From a checkpoint of a small transformer trained on Wikipedia: biases.
MLP neurons of a small language model. Each row is named by its layer, matrix (up: input weights; down: output weights) and neuron, and shows model dimensions 64-191. Each number is 500 + 40 x the weight over its row's rms, rounded and kept within 0 to 999. Numbers have three digits each.
After each neuron's rows, "fires before" lists the tokens most often just after its 100 highest values on Wikipedia text that the model never trained on.

L6.up253:553505447477440491547487517500531488459506489460403500503528504512567529562483547472498469525495585513514522472480439483476482463505519501522468445554576555486504482479557514547519539528519448521490490480479470506484469520489406390465536520482500496510547507564507546450437547492508518572479499502477521553501377443495469458507489466486536516539465499482406462437489546488534483464508
L6.down253:511465456501502517472493527473558491549524496469532517529465510504528555512480437497480482533487527574490524456494529540500486373503517473418467559479506501453515491501452509406543408482485519508533509528538525580509488519498491519530496501512432471540508517457485501521479548459489509481462554538431491503530548465472446475513514484471483451481521501484521538501437427551541593462535
fires before: ": ", "–", ") ", ")", "), ", "– "

L6.up1002:504463500446483494567502532408510554521510533442473438484502465500491516491480516418500486501576537519562497452478473522499449538592529507522430527481537522494473557438476587482497588486505471442485433472479593479566494423483537507527504505469503493487490543544491471512418597515512502505479560523561492503489493434476475501503504409505522460523468521422479501427538545440500540528523
L6.down1002:547486464533536441516584482476486405511506469498529501515477511466468492526459534563485466502514432508499499569475525544477491532472452538528496442492535489524522544511506530496475492502487465518509467534497578535505448543497555603542462502479516509504454484502489385534537509483468543525531513543484479531444532468565491539522494510578452421550580499486504524528399431465484457499496
fires before: "- ", ": ", "y"

L3.up615:522489531556485456561512446434546518547535558546426524487528504565471469490509494498500468486526478417538546456461536510521651443458536524501476553494550570506521447486462478525472550563488537473536529542489553503544527514466483540520453478496469572529525497475511472549457448544414540504488456464456493481540500450575538557533568419610487458515522530531575485494513464477496506470498
L3.down615:484508475447524520455492553535467488452465449470579488519464494463517547505512483497514540548464492546470442549521490484462420540543444474484514428489465456489465584500536530474524451399509448531480458503528460506439457490524510444464554540510540424471492489543497530454513547463614498516501532566557532499451522551423475434478431584428475531487482483477422546510484561529484496536514
fires before: "por", "d", "er", "tis", "pl", "ation "

L10.up978:587480515481502452561610508520439433487480483523465424502548459521452505488492520500540437552572485581433531449483521521472509452510556503451509508487561546434537425426479529576500545492531555513479469505511586489467484510465389495454499505450486490428457472454543513475470538453467527494455544457524426501559511491546525528496486489428493448477477561515481497574497508454505485517542
L10.down978:476511493598538511447460500473486457541493409584437496474514502455498533482424469542504566520458503539519509442475538481539558592456480487427431519517503531504472508482562450555515484522422541459524449516417424504501515551519503432498517515557520504570540451537520438504520463514526476545460522449431488538477482446479473515507519539512448597589540511536610525439454549553458528533524
fires before: "| ", "0", "–", "t", "1 "

L3.up1037:528495430491509507514471468477469494511479537599510531512505469441439480516478522502461530481459506494440525539509476565593530554447545442507612463492441517474489521452501459580460474494487537532566521576528520576516504468495491517526481522452576483533455504563571491480521444475469456539440566469509529421483544477562526529514568485452468476462471525482455524497485537552456525460519
L3.down1037:470532558506511503511531547542538514461538454418492474507501520548546526475509477496526486519518491520519508459496539431419472452570461557475394522503598486519523509538492538416518541487498462458461485401484477426492491498511492488468522494546398508453533499443433536510485560526514565465555412526456486566502434516454501481487437517525531524515506493513551486505510472470510457534469
fires before: "s ", "al ", "i", "s", "ic"

L6.up860:473438518458614451451566477495551475505523521483427415474567516514482527569472541519513482531564498525502465490538492481525511377589539520532519484509538483507501444447523493548435485499522467485454452476530501543471395459460453494511484517472521473462491517572538547468482608496476566490506505523543509490573446469532518523522523447416495431499500526490493431462411530479492495519557
L6.down860:430488478513455497584451493416525426490525492511550515489494560479477499541478468467497417485507479512520527421518574552541536501497437523498468536499476459448490483473437576504542496481489490484605506467474577514464507422510542500466558481615515490435497461544491473509510448523463492544504528485491477527529563569452562564484478477544542455482489580478498500539457523489393564467523
fires before: "| ", "|"

L6.up749:469516470496475500493537535520412519484398439514442482502499477534489500501466531477534527479517537541575525479526529541439438438458543399517541480501487525493482548556569502504486505518566478474483514530432459553515495450461540443457541494494509471479473509533489543419469555432572520483485560452505484467454531434481504542490459407458516520565567464481387467437513492548492451526502
L6.down749:465477433562460528533442395499512510491538477477493477434461364510480504501469552521514497504561482547548492468511521546438404499557569523542482398513472515452522487573493474530532508487528517531506562437467535442464484469515564517522555499466461470516533521558605547462459542468609547515507522534483564449545523513512553430473463507441536478496489546503523537505439499533498502471562
fires before: "\n", "–", ": ", ")", ". "

L3.up979:508560439529484587543490484455536471365459540496590587498475468484555529456455517561487542487469524491460500459540509583449515533514486525517483409541499498448524554515542502476489440444482497493578528505506450501450506560496438524476499528498520533551528480499534453471562479489448488470511493477393491508442457509529528498470527485510506498407552488511504484452492464539494547465531
L3.down979:465432580432540434499509491546416540657545487485417411503512540507449484513513460470507474529467497535477493512467503446574495452444473453496528536497497448565505456497475487521514588585517486495442475506518550521548445452488541491521493506507480476458507498501469539532461511525527503534483472505576498483530519475483467472508478523520488517592467544515493507561513522476497463534416
fires before: "ic", "ic ", "ished ", "|", "|---", "i"

L6.up779:550513425531567464480610494519533536502462472494479460521530461493479544480520503524510505515475525494536460476502544518491519530485500474495476447494471460483460466485501603551515558426515447471606502544424482579492525529482533491387528580484579505452468524511493467489481487492562429515531524413505443473557498520502526528518531491499447524456464463483510463484459468481515468488550
L6.down779:418503510523536475535511501411566529509488530519519470475501609540545464490513480604554581428546554514445524516466537507535440561518430442456456501478503446488483495497492501490476512461493487502509522573579527463466497502501516533511491475507459485509509503428485400594495452499500498502508503455499462530423526527440431486491528520480533433549522560421478523507543494521542553485511
fires before: "\n", "\n\n", "5", "0", "2"

L6.up404:484459496540530431512605481553440481523444516471435461512515442507463507504436497540494554528546488490478509488551514566492448468580576504437479474466541534524450493461505494535507538467482436511495469442478539587565519451484470473480475524429507563443465534527460525477443549474511441499386522436539455486496527492591540514548485478488489453487475504440441454518451486505544460491516
L6.down404:509477497568450465454469459508533548457503448487522483484525524538452540513551484484485508499469532564493570478511514489517481528527459497419505540458530516425468434479535472504540540533514532475581484476490502488442464490545541546536534441597466454563525480525500525445562515560444527487504533533474545552489511492558506438505510545478495460531499551408540502551568472445434461470538
fires before: "| ", "0", "6", "|"

L6.up1389:460478496486559526474558463495488500541471510510444415473490447425524555525444570466545524509520493478507481451531501451478483474602531525534508451526482543498483481514481489518471541498541421438547495433519564538457514476450501458443509492501495476486501546499487542468498525450472494544484537437488488508518466481487504539503500508499491469577504473521386464513481487500496441573500
L6.down1389:502560454484545517499462506520576509585491490531482449440476472461480450541485506540502436471549561538520466475458410540585488505485577502606508555437434441532606452565506530455488492544502507490494533484416505475515557464486523485473492471536456456488447513462458494449534534477520529541542511546499496518526503584610523537489444502515490509526464476437518546413470461540446462565509
fires before: "| ", "–", "% ", ",", ".", "|"

L3.up1429:522500549454524536476507494487581438487572459547453496498474481518543432509551488458472481525515506448483558458505458508497437560582567489495443562517461527466417442509509465488499609488508460490531450463473560474562473476439495528517511552501462508449514581479520499523488543500473451511483564464496533536455599528458536580488476408541463493536490548452459466526549493460512530479500
L3.down1429:504493527535512465556490475551455530497546492519471483479420494483527565461560517495498419531589510490447388494509514467500539494468527485477527484477530502566484473483535421506516492480558491502460486575513535604478431536475528484596489540501466514508410510495484469536442540438498507516586476517532522446492521534536591573521505493510489468438527423466535495487523442453487503502555
fires before: "- ", "\n", " "

L6.up687:500492532568544520497559485596512460491588482490471460466477477538447494557494524521515501508590413516445486558556494540543459480631529519516465523458504464561493539505461513536441574485524466498447464505451510532499531436487491540539457518478507483505437497553543516483469474422537509479471559447520484511531512512537465585543472459511510488522486497477526424487531470512512420485519
L6.down687:530448499544545501495519501464457491489487585499531520528485475435537548447528487486521493470453528530454498439467545553535525494418473460469477479501475558473535567483539513490535439443524516498590568465469540495445508510519482463411525487565604530468463491429520436456535464504514467430531543472501511542512527496469509496494557554495525480544456497488437483501529442487534518440499
fires before: "| ", "|", ". "

L10.up643:459507435505518448593574520529513471525446450526427392487533485451494497555450499519486518494557556500493544494520452499595492520496528440556421463511474460515477543466510595494494527541520512499498500542494525499541468516425519422505500496420460545445535489493553485473507513464496470513475571480500488454520515476502477446529466499597519483515451472527481463471502537452486488445553
L10.down643:516477465467470489508486532507504486636567514453455520490540423516387514447481516515509521503480504504509483525478510498477540569491437577444556492446461541521489467486464548492450570548427499488536442530482544515584504518484490492571560482510575540563506488537479506466570528535460475479416534443633480461512501482488505459488514517515531457558475434537496487466486452544472469455475
fires before: "- ", "\n", "| ", "T"

L3.up1196:447584495543459505555501554457470547499469509473524508497453458435552474530534470478520530552532552497426495478496476551551559505554560465507471514507504485504533567467393494468518550435507499549554470543533449477475531515508499565510500507547510531474493545508451409419561570535444593510484536465483554442443421457534460472502533454540529521481491473531474435497507425520489548486510
L3.down1196:572459521454531510468517446542540463495539482530445493504547528556465521462457545505481459453465454499575527506508522447460477506438445515460537479494501525514453440522613509547488441592484496460462551449452561526540476494503508426479504504484483472550502482480562596573432429478565431486473468518505426547554563557456528525499477534469468487538505530473528568493499548465508444523468
fires before: "|", "ubl", "d", "tis", "i"

L3.up889:503541450527549501520530474507453495532479473485452483536462520519405537483469524542510555478553519444402488472535522484586444516515527441494449466495551460497439486454445540557496565530495415505506450471457521533594460526472497542474477589481523494459415479589515533500501487443508483522497515415531437482463437532526493536568503487524442433507470481450502429446451497546476457511542
L3.down889:483514553507456485465461451552538472430490485509546536501525558525533507516519470500454572450521509494492581602534502453462510510447512422431420585522467542492506543475505548425529499475464516414502558486516447506522503470557508527467455499484410512501545550522483503537500484518529487484477508593547541573493523535546530477479542521479480489472487541490532560496465534512481539478455
fires before: "| ", "==", "= ", "- ", "S"

L3.up419:542482447450513449555502516547462468512436529404481488544537457512479551490455486510526541475515494485505525483546570512504517506539532483483431504505517520498465509442488575534508532417517450495539464472437518571516515492504516434433498576457550503460460474483487461412510521457521474546463520464451449496475463500512517521547532455517514458479418481501515502453530462480530496471548
L3.down419:488458491508457494554474428569481526436513409474452476471469573568476527526476525427489486477545460512496554448436459501517460557457526536542509526455478571469466504544537507388501542479486473523510531454454575488502544460555495480565536539482552520467474540489435513518480496535518450460459606504541487500475492480517491448445509505486452436475511499439511565504461522540477452533517
fires before: "\n", "- ", "==", "\n\n"

L3.up930:481493514423516484532504492451513502513515487523544530535543473478529452466539477525516445443492491521507542538522507502526449442512563492408534490527501510503497466510568511423497477504512467476629503553474605524497507449497423442468528503491482467519501534523419535554475452486434399542535532503498451481506394475593561566495524461569499466561520546527435506494489468526539478464482
L3.down930:515512483544485546494490500533482502462500500481429458476452539507464557499470515495492546557504511488497465471467482482437552565494447491582472492480500481504523527502436467554521530482495550545392480455528394466512464540500550571538480520507513532468505454468559463451530549485544565472473492491478540527484591525392426445512491537453488529442487448430565495514507527460457516507539
fires before: "por", "er", "pl", "ation ", "tion "

L6.up275:471446530486510506494504500526556501518511498540458417453515458496512488572513513546529521559508497532519455525475476490519472476584480471440521572530506580532455506493552479545482589517516559483507492499428520514540446465482511460531491497468469509492479537552485482455458604479548513535465576503553528497524536496472492498491559405474484441512498500463448446510436572475560528564495
L6.down275:464548504504511552457567429522572492511477540468526501474420526527476484514482466550496496501493478563498564519526525472429467544492447456505565509497564493419483558488534555553486540541497439528476491517433506543488519457493506418441485490526538519506464496547474513456548472525556405525492467464498531494529469431455591458487494514544505501534531547488447486495522566512463509604503
fires before: "| ", "|", "N "

L13.up1442:515549450444530515452531438516516507469486514408430491544519533470522532524412575506542555430519543470509472505536488440551501487498505512524464437482488515434476485495487568540532513517475435445428533440439543494443509560466502497431502516492511539550482516543449499517491538528458503490469591520469447546477519482478504556439535472540501491560429549506421481419516462501540487480540
L13.down1442:528452521478540462468494471527493528532555522452395446475517510443526372539483452523557462512525509505492496520525455497585497505490558487470512503501573547483478489489500539461489510455509438494478582481473597507511566498482498478481502433529465554562516517453522533446551458582471512534502499515577461458516502481432452551492550500509531506483497500483516504518531414548453489506569
fires before: "al ", ", ", "s", "e ", "\n", "=="

L6.up787:550510409431488460539461543542484485413487479409431452511529471519488527529394461480495535539550525471469469456515517555514509525568567507528484512474539555480455427499578487456495532490478528503521471496491491539461488516485452410489487538520528455470434457512504490437427541506499416507422546451474473459500517436533487493501526477556506530547506489499457493418455533465524537553562
L6.down787:538456505492452516521495530576544505494481477539634518464447477509500509517517501502479485395496537470484440488507538524521518482442537565605451497522502499495435507504556499440537523500503514533533507499519504460429561532551498443448520459510440502540529451434458462545388511491521489482469478433522458476544481492451531545501457461617479553606484514545492516495520477458465502494493
fires before: ", ", "\n", ". ", ": ", ".", ") "